python train.py --d_model=320 --d_mlp=832 --activation="swiglu" --norm_place="pre" --positions="rope" --attn_scale=0.125 --bias="qkv" --init_std_up=0.0222 --optimizer="adamw" --beta1=0.9 --lr_head=0.00513 --decay_shape="pow" --batch_tokens=65536 --doc_mask=true --dataset="wikipedia_en"
MLP neurons of a small language model. Each row is named by its layer, matrix (gate and up: input weights; down: output weights) and neuron, and shows model dimensions 176-239. Each number is 200 + 30 x the weight over its row's rms, rounded and kept within 0 to 999. A neuron's up and down rows have the sign that makes its largest values positive.
After each neuron's rows, "fires in" lists the words (lower case) most often at its 100 highest values on Wikipedia text that the model never trained on.

L8.gate785,165,164,208,258,225,203,237,193,233,186,151,184,198,205,206,172,221,221,178,148,198,242,238,192,173,251,263,209,198,211,214,201,196,166,196,195,231,200,199,177,200,197,199,196,171,197,243,132,214,199,194,174,202,206,213,230,238,182,180,175,181,208,163,189
L8.up785,192,206,190,238,175,222,269,222,161,241,211,229,198,172,182,230,225,236,203,177,186,153,194,130,275,197,190,237,200,210,167,193,170,190,155,226,205,231,146,181,188,202,191,227,230,221,138,193,202,214,214,197,193,183,166,164,164,189,152,214,259,243,204,237
L8.down785,103,179,220,223,245,219,225,193,234,171,223,205,199,205,238,166,179,217,212,159,204,178,243,191,125,231,205,267,181,199,184,158,194,200,206,210,195,168,232,185,195,194,197,192,168,171,218,210,239,237,132,227,249,207,163,173,172,180,164,154,177,217,178,181
fires in: "one", "each", "some", "this", "everyone", "only"

L2.gate720,191,208,200,247,255,231,193,226,222,179,221,207,159,208,167,200,209,263,196,192,195,146,174,189,167,175,171,206,227,163,166,183,220,253,187,183,195,220,202,163,149,179,231,174,213,254,190,247,197,148,194,200,205,207,238,213,221,190,153,144,153,218,198,166
L2.up720,190,122,170,192,193,202,181,198,191,240,186,172,210,196,162,238,187,233,180,205,222,172,180,244,252,194,176,189,145,208,181,262,186,172,223,210,150,174,194,185,120,147,168,213,191,191,173,225,185,144,149,215,157,196,166,193,196,138,228,194,187,138,244,212
L2.down720,116,173,164,226,188,211,163,198,217,132,170,184,147,212,225,237,169,183,219,208,215,208,187,194,191,193,185,184,180,197,209,259,182,137,209,184,188,181,219,232,161,260,192,163,200,159,199,176,206,173,169,168,227,211,224,236,200,183,163,239,171,187,225,229
fires in: "not", "went", "notably"

L11.gate206,213,210,163,190,182,162,232,189,189,212,232,196,189,187,165,195,175,232,185,225,187,195,222,163,222,184,189,221,208,233,227,254,196,164,201,178,211,284,238,225,140,175,263,213,229,170,175,204,255,259,173,226,212,187,246,201,196,195,193,165,207,230,223,217
L11.up206,197,202,153,198,227,201,235,157,173,157,262,228,199,197,241,195,232,192,136,202,236,223,212,196,254,157,175,198,204,167,160,201,223,179,184,202,156,185,214,237,188,229,222,157,255,168,161,218,239,197,240,195,240,213,247,171,238,214,229,158,205,200,206,234
L11.down206,146,167,219,230,176,173,233,211,208,195,212,195,203,236,243,229,187,154,199,188,188,216,207,226,204,195,225,207,208,230,171,149,213,167,206,222,218,256,130,186,215,173,214,217,195,229,140,222,179,164,202,182,178,197,214,243,179,229,181,219,208,219,200,279
fires in: "film", "movie", "musical", "playstation", "game", "the"

L4.gate303,186,221,191,190,217,242,180,207,161,223,157,226,125,181,174,181,150,264,154,141,205,214,157,269,187,205,213,161,241,127,162,209,180,151,219,174,169,226,195,152,202,195,218,139,181,160,195,190,280,189,197,215,222,220,191,153,139,205,171,209,220,181,194,206
L4.up303,180,176,199,201,191,234,196,211,167,226,197,153,234,214,227,199,195,173,243,139,225,209,231,196,200,154,228,202,217,245,187,207,205,254,181,157,170,216,217,172,171,201,164,183,225,199,210,199,212,149,211,190,204,182,238,209,189,166,178,180,185,220,263,227
L4.down303,198,195,161,182,236,173,188,211,204,230,215,223,156,214,165,184,204,185,195,250,194,205,183,189,225,189,202,175,203,177,250,227,199,220,213,238,194,205,217,210,177,159,222,187,202,181,202,231,213,175,154,209,221,163,171,174,163,146,235,137,215,195,174,211
fires in: "and", "also"

L2.gate114,174,194,205,189,248,205,172,195,246,177,172,188,182,213,174,163,233,172,191,222,229,194,209,229,175,181,189,244,235,161,194,185,194,228,181,230,223,238,243,152,196,218,277,178,186,190,223,152,175,189,138,208,165,209,199,178,206,186,181,176,215,153,172,159
L2.up114,222,252,173,208,173,208,196,222,231,215,187,187,244,145,209,196,240,254,110,195,225,261,226,231,198,209,239,229,188,260,193,191,236,221,180,231,173,218,219,207,149,243,141,166,215,188,155,207,205,207,206,222,207,242,272,180,178,246,194,189,199,194,204,178
L2.down114,169,210,232,214,189,190,224,209,188,218,202,242,222,178,230,171,208,207,198,257,282,246,178,238,145,237,210,210,227,287,210,173,223,239,176,213,205,228,151,214,229,214,183,180,214,151,155,176,213,188,158,180,232,205,211,173,243,194,205,230,197,238,149,187
fires in: "one", "part", "district"

L2.gate551,198,165,144,175,218,245,234,185,174,192,230,255,151,233,252,129,175,143,224,175,231,174,192,200,178,239,208,199,257,190,215,189,232,192,230,250,194,164,222,222,216,239,199,165,168,223,230,193,216,146,184,185,166,271,165,157,181,187,160,178,204,144,190,221
L2.up551,233,215,177,210,203,130,246,206,155,264,252,176,259,171,246,204,199,225,225,188,189,234,196,195,190,187,236,218,215,197,187,182,178,204,227,218,164,194,211,208,197,278,200,248,204,227,261,159,200,200,205,184,200,208,218,197,213,260,195,194,157,212,183,180
L2.down551,165,214,236,233,199,205,212,173,187,227,201,183,203,173,230,193,213,228,175,145,185,254,199,196,201,211,183,182,213,205,180,211,199,261,156,197,236,173,208,212,226,158,236,171,160,203,218,166,210,215,205,192,239,123,175,196,238,198,216,172,209,225,270,163
fires in: "as", "called", "named"

L5.gate536,132,141,158,233,205,233,193,133,187,178,180,172,207,197,193,211,232,187,211,180,168,234,191,224,182,202,185,111,205,197,217,192,208,202,231,203,212,239,168,160,193,199,209,168,199,190,203,186,241,166,186,205,185,217,143,223,139,170,179,158,233,216,218,125
L5.up536,161,141,220,259,177,224,132,157,237,215,182,174,211,193,205,212,227,148,240,201,236,254,179,206,182,235,198,171,209,200,213,180,265,223,191,192,234,216,185,211,190,227,238,213,205,159,168,169,242,185,215,200,187,197,161,195,156,185,208,211,214,157,232,167
L5.down536,288,253,205,164,177,181,176,205,226,202,173,243,184,185,209,239,223,206,181,231,209,219,232,178,190,212,223,218,204,197,231,196,207,242,212,205,188,207,199,227,232,155,211,219,175,182,190,213,170,229,191,223,191,179,193,138,232,217,193,192,160,194,169,219
fires in: "and", "has", "least", "however"

L4.gate255,159,203,154,179,266,193,226,173,180,178,227,216,183,200,238,208,202,172,178,208,242,172,178,270,161,189,172,180,209,244,235,216,242,172,206,184,189,208,206,213,204,211,155,187,177,224,178,200,175,190,139,135,191,186,227,197,155,197,211,185,239,197,189,252
L4.up255,222,187,200,209,211,218,232,211,174,209,215,152,290,195,244,253,181,245,201,203,116,198,205,243,176,180,212,219,197,216,176,178,180,223,205,218,172,200,196,205,193,185,189,171,191,243,247,194,228,199,187,195,214,177,184,160,128,153,222,197,223,229,182,244
L4.down255,186,205,158,215,178,178,223,199,159,179,254,248,248,176,225,204,174,230,199,226,181,153,216,182,163,194,194,162,187,204,238,220,207,226,263,224,187,161,178,227,238,181,189,220,166,201,222,222,210,161,179,237,207,245,212,198,195,167,186,206,207,162,193,203
fires in: "no", "noddy", "list", "0", "1"

L4.gate183,202,183,176,210,220,179,146,210,206,191,223,257,276,215,169,233,205,190,215,191,177,174,225,196,223,168,137,195,213,225,171,197,148,190,188,201,120,190,213,150,256,182,187,194,222,197,183,252,179,161,174,196,150,232,208,210,178,204,153,172,212,231,190,201
L4.up183,163,215,246,194,203,220,178,203,210,217,192,169,199,177,150,218,175,218,208,175,212,200,262,199,160,218,233,203,199,195,111,203,195,201,228,251,212,206,257,211,255,238,241,210,231,221,197,182,211,215,179,203,180,234,164,212,229,166,195,246,204,194,177,196
L4.down183,229,199,202,136,196,239,250,210,185,170,229,198,183,194,188,202,213,183,191,198,216,225,178,164,243,197,207,168,182,192,156,193,182,231,244,234,233,242,222,182,222,204,170,160,166,198,173,211,184,184,244,225,225,206,247,186,174,181,177,178,233,208,197,177
fires in: "people", "who", "men", "others", "many", "towed"

L5.gate325,212,218,169,211,225,219,236,218,210,200,165,227,213,176,190,136,198,219,156,129,219,199,181,230,185,223,196,201,162,218,213,188,175,207,226,232,176,166,208,204,224,194,152,199,204,200,212,232,222,168,167,217,192,246,232,166,205,176,246,175,179,235,193,205
L5.up325,202,195,214,231,183,254,225,250,200,197,173,169,185,204,201,195,176,162,199,195,178,191,193,204,112,194,213,227,201,188,197,174,195,185,222,196,183,187,140,207,210,152,201,217,175,186,233,189,145,186,217,193,199,161,211,177,155,212,200,162,198,164,163,208
L5.down325,174,253,223,186,184,215,182,183,213,262,220,149,164,170,167,209,177,203,169,225,218,193,218,160,150,200,238,203,166,164,227,138,228,167,209,201,176,187,182,173,168,166,194,200,234,242,199,263,230,151,213,221,262,220,237,151,198,155,198,222,215,213,186,199
fires in: "0", "1", "9", "00", "6"

L10.gate436,165,189,212,160,204,204,166,215,190,244,269,216,200,269,192,181,188,114,198,227,214,254,136,229,203,255,193,189,210,196,200,236,150,219,178,180,184,295,220,191,194,207,232,155,211,163,153,229,245,229,221,184,198,269,190,215,135,199,137,201,201,198,200,159
L10.up436,262,203,139,249,184,197,180,170,159,199,166,201,224,191,146,229,240,259,207,215,179,194,239,194,206,124,219,205,201,166,196,131,223,213,229,259,198,164,219,214,244,196,180,212,185,210,214,179,185,157,219,180,214,113,163,156,245,198,202,211,149,149,163,201
L10.down436,106,174,192,189,195,257,189,203,183,201,221,203,211,279,171,178,169,160,210,223,212,205,172,234,293,219,154,201,207,199,178,228,151,216,184,202,203,231,186,188,244,229,146,214,139,226,181,180,231,229,213,193,194,291,206,194,179,191,222,213,229,223,214,182
fires in: "which", "it", "who"

L2.gate90,188,149,160,197,232,205,235,180,181,195,239,211,165,229,210,170,182,252,221,256,147,233,175,158,192,185,149,233,172,203,210,230,151,165,185,253,247,218,193,190,177,240,242,195,230,198,185,166,228,189,199,182,247,204,208,183,206,199,196,106,196,196,207,173
L2.up90,199,235,231,257,209,192,187,173,248,192,220,278,184,222,269,192,132,156,195,205,171,257,192,167,209,178,224,224,173,209,226,241,235,179,218,225,183,278,172,234,211,167,176,160,165,187,205,207,223,190,200,143,237,195,207,161,215,194,188,159,176,168,168,188
L2.down90,232,191,172,211,179,152,236,187,161,262,208,232,153,234,205,152,147,151,234,194,219,205,224,160,198,223,174,222,233,249,238,228,255,176,214,180,243,225,217,265,188,207,188,211,251,180,211,155,166,227,206,206,199,214,227,196,192,264,234,171,177,182,216,189
fires in: "film", "soundtrack", "playstation", "dimensional"

L6.gate144,155,189,180,190,199,227,280,165,200,216,175,184,189,247,174,225,222,199,224,245,232,164,239,217,206,201,213,177,184,198,154,214,170,149,206,279,209,184,192,249,230,256,203,225,214,201,194,207,212,116,171,172,234,238,157,199,218,181,181,217,208,192,149,208
L6.up144,228,211,172,230,187,206,230,211,225,163,190,197,183,230,197,219,217,203,182,180,215,185,178,221,187,215,188,218,125,199,213,236,190,196,221,199,288,208,221,172,156,202,223,202,197,223,210,211,245,206,193,144,176,217,226,201,148,220,187,180,201,206,210,188
L6.down144,221,174,166,171,208,216,230,193,245,212,176,205,160,161,194,204,201,250,216,197,195,201,178,243,204,194,193,122,171,158,197,185,146,176,207,226,190,189,168,274,236,196,255,221,179,213,190,194,199,196,173,202,249,211,191,203,196,196,215,186,208,220,170,181
fires in: "more", "very", "as", "tools", "too"

L6.gate69,190,167,207,162,169,186,229,183,194,176,196,245,135,262,204,228,248,136,181,217,176,221,198,235,192,247,221,217,210,145,184,175,193,132,188,174,214,220,201,208,167,198,180,231,174,222,220,227,176,192,202,216,222,194,227,254,236,187,190,150,173,153,176,207
L6.up69,173,230,144,188,216,158,131,212,233,190,181,145,193,152,199,252,168,208,218,244,265,145,238,208,243,253,170,205,162,218,186,198,286,185,203,189,165,224,208,204,189,207,233,201,193,145,188,152,228,177,188,211,229,181,197,170,204,218,174,214,217,184,221,213
L6.down69,195,207,199,150,175,187,226,186,220,192,191,216,206,234,219,178,248,165,215,215,226,154,199,181,146,181,245,173,238,220,186,258,182,182,173,204,220,213,205,246,269,227,193,254,205,198,209,175,201,179,228,223,247,170,209,196,302,214,164,226,220,169,184,211
fires in: "made", "under", "take", "took", "as"

L8.gate225,164,192,184,180,181,209,227,205,156,204,188,179,198,187,252,245,207,212,218,164,208,178,166,192,212,217,207,215,232,193,175,241,192,201,143,210,210,191,239,218,230,190,200,199,219,161,203,194,252,163,213,266,219,251,134,255,187,183,165,195,215,170,183,187
L8.up225,178,173,223,231,166,173,164,215,201,153,205,130,246,209,211,206,153,173,171,213,211,249,183,186,258,177,173,190,185,218,206,163,185,203,192,191,234,194,192,205,195,187,162,247,167,236,164,206,178,227,185,186,178,214,209,211,234,191,216,258,249,182,204,209
L8.down225,227,202,238,186,255,197,154,203,233,188,191,209,191,216,176,163,238,189,162,216,170,235,218,212,232,176,176,273,229,221,238,182,218,291,212,281,197,183,225,143,186,189,179,194,199,198,251,176,237,187,257,189,214,197,228,203,213,137,211,188,189,214,201,205
fires in: "and", "carvalho", "but"